config.yaml
n_layer: 11
d_model: 320
n_head: 5
n_kv_head: 5
head_dim: 64
d_mlp: 832
vocab_size: 22101
activation: "swiglu"
norm: "rmsnorm"
norm_place: "pre"
norm_eps: 1e-06
positions: "rope"
rope_base: 10000.0
rope_fraction: 1.0
qk_norm: false
attn_scale: 0.125
bias: "none"
tie_embeddings: false
parallel_block: false
extras: ["capped logits"]
init: "normal"
init_std_qkv: 0.0441
init_std_o: 0.00939
init_std_up: 0.0441
init_std_down: 0.00582
optimizer: "muon_variant"
lr: 0.00731
lr_mult_o: 4.0
beta1: 0.95
lr_head: 0.00696
grad_clip: 1.0
warmup_steps: 200
schedule: "wsd"
decay_fraction: 0.629
decay_shape: "linear"
final_lr_fraction: 0.0
batch_tokens: 131072
seq_len: 384
doc_mask: true
train_tokens: 1357000000
steps: 10354
dataset: "wikipedia_en"
MLP neurons of a small language model. Each row is named by its layer, matrix (down: output weights) and neuron, and shows model dimensions 192-255. Each number is 200 + 30 x the weight over its row's rms, rounded and kept within 0 to 999. A neuron's up and down rows have the sign that makes its largest values positive.
After each neuron's rows, "raises" lists the tokens whose logits its output raises most directly, leaving later layers aside.

L6.down160,284,201,253,192,184,252,153,205,215,218,247,189,211,194,217,200,178,159,172,174,178,184,190,188,139,136,255,180,176,176,175,217,233,181,221,210,197,213,243,186,188,153,279,217,204,220,165,220,187,183,171,189,204,167,201,201,210,155,205,221,238,229,172,189
raises: "ipp", "ugg", "its", " aid", "agg"

L6.down447,218,138,199,140,183,165,174,201,209,195,197,222,226,241,243,212,177,199,197,199,187,225,156,213,206,231,207,163,261,259,192,163,185,217,191,210,190,243,132,183,143,238,93,261,157,159,173,164,221,209,178,198,230,193,108,159,180,165,183,163,220,166,213,152
raises: "ile", "ility", "ure.", "age.", "y."

L8.down355,224,230,245,223,227,179,161,210,193,213,205,216,156,225,191,234,162,172,197,200,219,186,149,138,210,176,195,219,215,168,207,157,230,215,174,219,289,173,182,158,211,236,195,220,158,211,222,207,208,212,224,296,150,158,215,184,205,163,269,166,193,171,223,174
raises: "ific", "ification", "ual", "ified", "uation"

L8.down97,183,261,208,208,200,166,207,192,223,194,192,243,217,199,166,233,154,177,220,213,190,190,160,188,184,190,193,215,170,198,194,223,229,224,258,171,183,142,193,206,206,252,240,206,176,168,257,215,199,198,215,153,199,167,153,237,244,215,195,234,219,243,224,223
raises: " time.", "time", " time,", "out", "one"

L6.down812,183,142,228,202,212,221,154,165,224,184,217,232,211,227,233,182,189,212,191,244,140,165,203,204,188,211,211,204,185,188,209,148,139,212,174,197,198,189,224,227,208,203,207,226,233,212,182,231,176,158,194,166,136,269,178,234,203,158,206,229,208,233,212,211
raises: "%)", "%", "3%", "6%", "5%"

L6.down710,197,210,194,194,204,205,206,233,177,231,204,173,196,189,212,208,205,186,207,196,244,137,232,196,198,203,195,172,173,162,172,215,166,181,170,162,175,196,178,244,213,192,188,223,165,234,211,226,183,199,191,147,222,152,206,223,244,165,223,217,214,214,187,196
raises: " they", " it", " there", " he", " she"

L8.down212,226,241,199,197,136,191,203,248,178,172,181,245,173,200,212,213,202,196,230,163,124,205,195,173,206,180,194,232,179,184,199,241,255,191,247,209,218,160,214,206,207,184,191,205,205,208,229,187,205,178,231,241,155,219,179,212,230,202,176,192,176,213,215,235
raises: "ed", "ed.", "eded", "ized", "ated"

L8.down264,174,253,231,174,167,171,168,237,214,199,231,200,198,216,244,183,160,221,196,230,159,187,207,153,222,262,173,181,190,169,230,200,206,262,177,217,229,200,244,166,212,207,243,220,222,232,152,230,204,219,197,182,198,115,142,184,237,203,253,172,244,232,207,233
raises: "ies", "ies.", "ational", "ies,", "ities"

L6.down120,160,214,217,203,160,247,190,221,178,214,169,167,257,221,184,187,183,160,148,193,186,253,188,162,246,182,207,246,166,215,259,180,218,195,196,160,210,215,203,153,219,173,224,222,226,179,209,204,224,244,173,221,193,219,191,181,187,228,208,208,180,225,200,122
raises: " were", " are", " have", " themselves", " include"

L8.down407,254,211,186,252,182,158,217,224,183,221,192,230,205,138,219,202,178,238,169,224,200,198,244,141,230,198,188,194,167,215,208,205,201,187,234,147,224,199,223,207,211,183,190,208,221,236,243,215,187,178,239,133,178,127,186,205,232,185,236,222,202,173,153,189
raises: " it.", " it", " its", " the", "by"

L8.down796,229,175,157,203,198,251,183,178,241,231,241,156,214,200,190,227,160,177,181,172,174,203,197,205,234,192,250,248,255,193,231,202,233,181,204,213,191,202,213,194,215,194,224,190,239,254,176,208,140,139,205,274,203,207,214,193,185,181,195,275,203,210,197,207
raises: "aint", "outh", "tain", "eries", "t."

L4.down559,211,199,204,209,152,203,238,234,212,221,217,200,170,187,158,220,165,178,247,209,192,224,213,230,170,215,236,243,236,231,178,151,216,210,233,225,162,224,219,204,155,201,209,174,184,214,220,187,222,217,164,175,225,181,259,190,161,194,223,220,185,138,221,195
raises: " previous", " earlier", " neighbouring", " other", "ates,"

L8.down438,176,194,171,200,232,153,183,225,217,161,181,188,193,197,181,230,186,228,251,192,127,201,173,189,201,159,194,249,219,146,213,193,176,178,185,212,198,168,156,208,225,204,209,195,243,150,199,163,196,168,219,170,180,201,220,224,174,158,226,181,194,144,175,157
raises: " England.", " England,", " Canada,", " Europe.", " California,"

L6.down312,188,191,179,213,196,175,170,176,204,150,234,170,247,221,211,230,233,181,192,170,221,169,173,213,155,245,224,244,166,158,193,208,234,184,250,244,254,213,201,174,200,226,212,197,175,129,235,194,281,243,190,159,205,199,222,225,190,199,178,218,184,164,246,194
raises: " serving", " creating", " issu", " getting", " running"

L6.down417,286,227,184,191,237,198,225,185,193,221,175,237,193,231,147,174,201,246,176,153,206,217,182,161,191,203,197,178,182,207,235,229,247,258,166,213,238,190,187,197,170,188,150,194,233,200,273,189,232,199,195,170,188,185,169,237,185,146,134,191,210,232,162,93
raises: " develop", " start", " establish", " promote", " begin"

L6.down82,219,203,183,223,245,198,226,196,202,243,249,171,203,184,185,202,227,208,182,188,223,189,216,246,201,195,193,179,185,214,218,186,185,211,210,139,152,247,210,212,232,207,162,195,245,222,218,244,168,228,245,90,187,204,241,226,208,194,225,148,182,159,168,205
raises: " it.", " it", " them", " its", " them."

L2.down600,216,195,192,206,189,192,209,208,166,193,248,198,197,205,215,239,203,200,186,209,218,218,187,228,238,239,153,222,194,176,243,194,238,179,214,150,174,203,154,235,148,228,253,138,230,232,244,153,220,180,191,184,188,195,242,217,219,284,185,231,207,238,209,220
raises: "tain", "een", "orn", "ten", " others."

L6.down627,127,154,191,185,199,183,217,166,200,160,197,229,150,154,220,242,169,249,175,193,193,173,192,152,236,205,223,208,188,182,192,186,193,249,166,197,207,197,217,210,213,224,172,195,221,204,164,208,218,170,193,221,220,171,238,197,181,162,179,214,179,218,232,225
raises: "ly.", "ly,", "ly", "ent.", "ed."

L6.down501,187,216,218,191,156,224,205,263,158,188,222,188,193,250,266,223,180,249,229,212,187,167,219,141,235,171,195,176,121,144,193,204,197,190,220,169,177,190,187,203,172,221,153,150,183,187,190,193,174,202,166,193,219,238,188,172,230,149,246,195,241,221,258,227
raises: " him", " she", " him.", " him,", " he"

L8.down634,177,129,187,220,179,185,162,216,226,176,152,165,220,197,186,211,177,197,207,150,227,192,191,275,235,205,216,189,176,243,126,177,225,203,208,213,181,236,196,221,157,204,231,219,195,214,192,221,133,207,235,257,204,212,162,221,262,161,170,189,184,219,174,209
raises: " day", " hours", " days", " day,", " night"

L8.down549,174,216,146,150,284,189,194,159,271,177,148,159,206,232,219,186,207,164,204,206,232,206,244,197,191,198,243,183,208,198,178,186,214,159,221,195,173,269,189,161,186,143,209,178,234,197,180,236,192,174,164,233,246,180,181,196,219,158,183,222,181,254,139,170
raises: "ard,", "ović", "ault", "ard.", "ards"

L2.down768,171,188,168,215,263,222,240,203,177,255,241,214,190,174,182,228,179,231,185,137,217,195,181,226,174,215,188,183,191,167,153,234,178,251,187,239,132,176,192,213,184,199,171,248,234,219,197,147,215,236,225,202,197,128,166,194,170,215,220,154,160,198,213,260
raises: "ed:", "ton", "ed.", "dy", "ton,"

L8.down251,144,229,263,172,195,176,156,231,239,191,204,188,220,182,220,206,223,206,239,200,200,172,220,191,205,261,215,218,205,201,200,236,136,230,211,168,191,222,173,223,196,257,163,220,210,241,192,208,216,207,177,187,173,220,207,186,221,170,207,221,251,202,223,152
raises: " of", " for", "ieu", "ore,", "ic."

L6.down205,217,207,216,212,210,206,186,188,210,262,206,225,232,208,159,176,167,159,141,185,153,173,167,203,188,199,134,213,179,187,254,176,153,172,172,218,205,198,208,227,256,189,197,184,192,195,202,197,211,178,239,168,208,178,214,227,175,207,204,177,187,166,189,193
raises: "7%", "1%", "3%", "6%", "5%"

L8.down717,246,131,223,187,234,159,208,191,175,184,199,190,191,159,183,179,116,169,187,198,190,226,183,226,190,200,199,155,191,180,195,190,225,207,231,253,211,241,213,210,159,187,204,175,198,189,148,280,199,197,167,222,179,173,244,199,225,262,186,162,182,219,164,211
raises: "ines", "ine", "ines,", "ins,", "in"

L6.down594,215,230,133,146,214,168,238,237,185,235,234,201,232,189,233,232,200,232,160,228,188,168,264,205,165,184,209,240,221,195,172,248,234,204,227,223,169,203,266,185,248,160,176,210,189,223,175,194,179,163,238,231,198,217,262,245,252,223,176,183,256,207,220,176
raises: "est", "e", "eth", "nd", "ong"

L8.down297,174,181,203,194,182,199,166,211,227,199,213,193,240,204,241,210,206,215,170,193,238,161,214,252,207,207,186,202,156,220,231,224,183,176,183,229,196,233,210,173,207,192,225,152,155,188,178,246,206,146,171,242,233,216,217,209,170,200,218,213,201,194,212,225
raises: "ly.", "ly", "ly,", "law", "worth"

L6.down0,211,198,186,215,199,219,154,173,199,235,172,249,239,182,185,205,164,202,229,230,243,208,173,254,230,233,135,176,211,204,189,195,241,214,168,243,237,228,183,249,219,160,147,174,232,162,248,237,196,164,187,238,199,202,170,215,264,226,194,205,231,204,216,172
raises: " they", " month", "arter", "ees", " t;"

L6.down147,216,216,186,194,162,189,183,220,160,200,178,224,220,185,208,235,181,186,207,174,215,143,185,238,220,223,234,272,213,229,231,193,231,215,189,180,160,237,184,181,189,186,208,167,187,218,197,195,129,187,212,251,232,213,210,175,205,215,195,165,203,199,178,245
raises: "ment.", "ment", "ment,", "ments", "inary"

L6.down177,173,195,169,246,148,155,190,244,247,211,199,261,197,232,186,175,223,250,162,235,215,178,212,180,162,226,220,215,219,199,188,176,162,224,195,208,219,213,208,161,187,211,184,226,186,232,232,191,200,256,189,206,208,236,213,183,219,146,195,180,271,203,246,229
raises: "ated", "ates", "ates,", "aries", "ating"

L8.down404,147,204,177,159,230,217,209,184,193,179,174,209,196,160,198,182,252,159,198,159,203,210,215,277,153,154,226,213,179,244,182,173,240,239,212,199,201,222,201,214,203,215,192,214,187,192,149,173,187,188,243,163,190,222,220,188,180,267,220,148,177,207,249,170
raises: "3:", "4:", "1:", "6:", "5:"

L6.down809,178,232,215,156,231,184,204,243,204,223,223,228,253,164,185,243,211,226,196,153,150,209,188,149,176,179,209,206,218,214,134,237,215,195,172,151,223,186,154,211,162,220,181,224,211,206,182,177,160,196,236,304,188,185,158,150,150,192,191,180,246,212,190,206
raises: "ing\"", "anced", "ance,", "ant,", "amin"

L6.down822,153,208,164,129,198,221,159,202,228,158,209,213,165,244,229,204,176,211,205,169,239,179,153,217,179,209,190,179,194,244,215,176,142,218,156,220,197,201,188,203,169,206,176,187,206,258,152,217,160,155,201,249,233,242,177,161,181,153,149,187,193,227,154,169
raises: "art", "ances.", "ances", "ances,", "ance,"

L4.down254,208,193,222,233,147,173,242,169,184,196,218,161,226,177,154,246,207,213,222,210,250,177,193,161,170,211,196,183,206,261,255,182,188,235,218,188,192,128,217,200,177,171,195,204,239,207,196,207,196,206,191,102,207,219,206,178,173,156,203,196,166,192,158,186
raises: " him", " them", " it.", " him,", " them."

L8.down412,156,186,158,183,224,208,245,232,195,200,201,208,169,183,191,191,205,227,240,181,161,224,201,212,246,119,221,208,189,234,240,227,182,195,135,224,170,191,249,230,211,138,167,169,218,218,180,208,207,179,221,225,124,198,162,224,202,196,186,242,208,207,213,178
raises: " than", " if", " about", " any", " anything"

L6.down35,175,184,210,215,195,192,166,150,200,187,233,207,172,223,187,214,269,211,185,259,239,180,184,209,186,203,148,180,197,166,233,144,202,224,198,201,165,157,194,246,254,217,195,202,224,224,208,199,288,260,213,185,184,199,199,202,249,182,201,212,199,161,158,180
raises: "the", "case", "to", "\n\n", "==Cast=="

L2.down387,183,219,218,178,234,229,203,178,251,199,219,196,207,144,220,176,193,170,222,188,191,173,134,210,185,181,193,193,264,220,152,184,157,230,247,217,213,193,228,194,227,224,213,177,216,149,177,169,186,195,196,192,209,223,167,226,242,193,217,253,206,238,230,224
raises: "ble", "less", "form", "s", "ward"

L8.down242,190,257,213,222,159,236,214,208,187,229,176,274,216,209,248,190,202,220,195,217,223,229,235,218,143,180,155,214,225,156,237,158,214,255,205,217,165,169,194,199,218,182,183,257,164,154,230,123,159,223,183,177,253,201,224,219,220,199,248,205,174,180,210,219
raises: "ates", "ant.", "ant,", "ates,", "ged"

L4.down335,204,201,197,212,184,180,203,205,204,151,139,228,223,195,198,138,214,220,213,178,216,217,201,211,176,179,166,234,218,240,273,181,185,178,245,232,195,207,153,216,202,168,224,211,197,217,236,197,185,257,236,136,279,193,209,227,246,167,200,201,134,246,210,247
raises: " (DST):", " zone:", "anta", " ages", "\":"

L8.down586,164,193,176,178,241,175,213,182,175,246,229,178,139,208,221,187,210,207,238,207,205,144,167,154,227,207,152,235,224,247,218,233,200,201,168,246,208,284,231,223,186,202,238,171,216,174,213,189,215,186,169,224,163,215,174,215,229,176,205,170,156,190,276,180
raises: "s:", "s.", "s;", "s", "s,"

L4.down199,168,192,214,201,176,201,159,191,177,218,182,183,248,218,197,175,192,156,181,199,200,263,173,191,208,156,195,171,228,188,248,167,224,208,177,129,220,223,197,145,185,171,198,216,197,193,179,201,208,242,172,200,208,188,172,255,173,216,215,227,198,252,180,222
raises: " were", " are", " have", "men", "por"

L4.down812,207,201,177,219,249,239,210,160,191,243,216,178,195,237,184,220,211,182,214,228,169,149,199,192,207,162,180,220,190,206,201,154,180,197,158,230,184,163,225,234,127,174,168,173,172,191,153,198,212,203,222,143,129,202,178,217,162,215,210,205,230,191,177,153
raises: " Europe", " Britain", " Europe.", " Canada,", " history,"

L8.down516,171,207,160,207,186,214,208,175,171,187,246,193,229,145,194,207,216,137,220,218,216,173,230,229,169,206,136,160,204,200,222,177,211,207,191,218,228,218,199,209,176,223,167,261,198,217,196,216,170,213,197,370,208,222,171,116,236,212,269,208,199,245,230,149
raises: "ices,", "es,", "es.", "ices.", "ious"

L6.down716,202,194,221,249,221,227,199,196,191,211,145,285,180,174,203,192,214,187,226,295,183,228,226,238,254,250,198,228,274,201,154,162,228,178,166,142,211,199,153,227,182,183,142,203,206,176,210,220,196,176,200,197,226,207,175,221,217,213,226,162,265,177,235,216
raises: "us", "ider", "ized", "ed,", "ed:"

L8.down396,199,213,174,230,216,217,249,159,199,274,213,245,149,209,201,179,184,232,187,199,157,199,230,184,215,229,193,210,222,173,166,200,192,130,202,238,197,125,224,190,196,184,219,228,178,181,237,199,192,220,202,105,200,204,200,200,167,203,214,141,198,266,225,189
raises: "\"", "\")", "\".", "ing\"", "\","

L4.down58,180,193,192,203,170,222,193,199,214,171,183,197,214,191,206,230,233,172,254,232,196,202,272,198,139,235,193,205,223,199,205,212,162,167,210,208,210,264,176,210,191,170,199,134,181,201,217,167,200,233,220,182,219,207,185,179,179,172,166,202,214,215,143,201
raises: " their", " his", " its", " the", " these"

L6.down194,244,184,198,163,148,228,223,211,144,255,219,206,271,236,197,193,183,158,144,162,192,190,182,176,194,213,201,144,162,158,158,183,183,199,199,194,188,218,171,160,175,147,199,188,169,230,149,183,190,162,171,191,245,251,208,214,172,149,210,176,222,202,202,122
raises: " include", " have", " belong", " exist", " be"

L6.down725,204,217,167,149,207,268,209,186,224,211,168,249,229,202,236,186,237,216,160,195,168,223,190,152,172,188,206,214,237,221,181,197,236,139,212,217,165,193,174,176,162,220,253,178,137,178,164,225,200,234,250,175,185,165,247,210,236,164,238,235,201,240,191,204
raises: "s.\"", "\".", "\"", "\",", ".\""

L8.down329,184,140,202,194,196,189,195,215,242,183,203,191,242,156,257,161,197,202,246,177,157,211,190,239,167,188,158,261,247,194,176,131,250,109,257,197,191,216,195,180,188,215,191,170,222,226,206,173,196,229,191,264,182,219,194,202,179,172,241,196,165,185,209,170
raises: "est", "est,", "iat", "here", "omen"

L4.down577,232,212,147,160,214,225,224,214,210,227,230,183,167,171,226,197,176,246,193,202,170,238,172,220,160,248,198,164,146,186,167,217,172,229,203,176,173,210,234,198,164,179,234,219,257,213,183,202,252,177,225,122,201,235,195,111,191,209,212,212,159,172,176,142
raises: "fully", "one", "ful", "ure", "ull"

L6.down756,187,214,202,241,186,175,208,248,212,176,174,240,191,206,218,224,216,177,198,259,195,191,237,230,184,211,226,175,181,274,250,231,214,249,214,190,231,231,208,242,232,228,175,145,197,199,253,202,233,171,205,184,151,194,180,209,197,221,232,241,240,200,186,208
raises: " their", " another", " its", "eer", "side"

L2.down693,204,234,178,246,220,191,177,233,185,184,201,213,192,195,198,240,259,207,205,215,206,124,197,163,177,204,226,234,220,199,161,235,228,172,184,235,161,192,157,185,184,179,209,253,208,233,163,213,179,200,149,134,168,201,194,147,175,165,200,140,129,198,254,192
raises: "ments", "ed:", "ment", "ed.", "able."

L8.down455,226,153,232,162,209,231,179,200,198,169,172,201,195,213,229,192,210,228,165,237,207,205,237,237,193,204,191,176,194,175,226,184,159,196,196,191,226,189,248,232,191,256,193,174,273,206,186,206,224,249,200,160,256,185,221,157,207,202,232,120,226,180,185,184
raises: " 9th", " 1st", " fourth", " second", "teenth"

L8.down601,197,242,187,184,173,216,181,183,202,202,261,234,175,166,198,212,164,133,113,185,177,158,197,190,108,212,230,202,215,150,226,201,190,217,188,202,197,159,253,185,212,201,208,183,193,210,225,239,166,171,205,184,147,208,166,205,178,206,214,212,158,167,131,184
raises: ".3%", ".7%", ".4%", ".2%", ".0%"

L8.down296,237,205,217,195,175,211,187,215,156,160,147,227,205,209,237,194,189,235,136,254,214,223,175,161,202,237,226,246,228,194,236,180,160,247,196,222,180,172,236,185,216,210,180,216,193,221,247,223,229,173,152,266,209,177,236,208,199,161,161,239,159,204,234,178
raises: "or,", "or.", "ore", "orn", "ory,"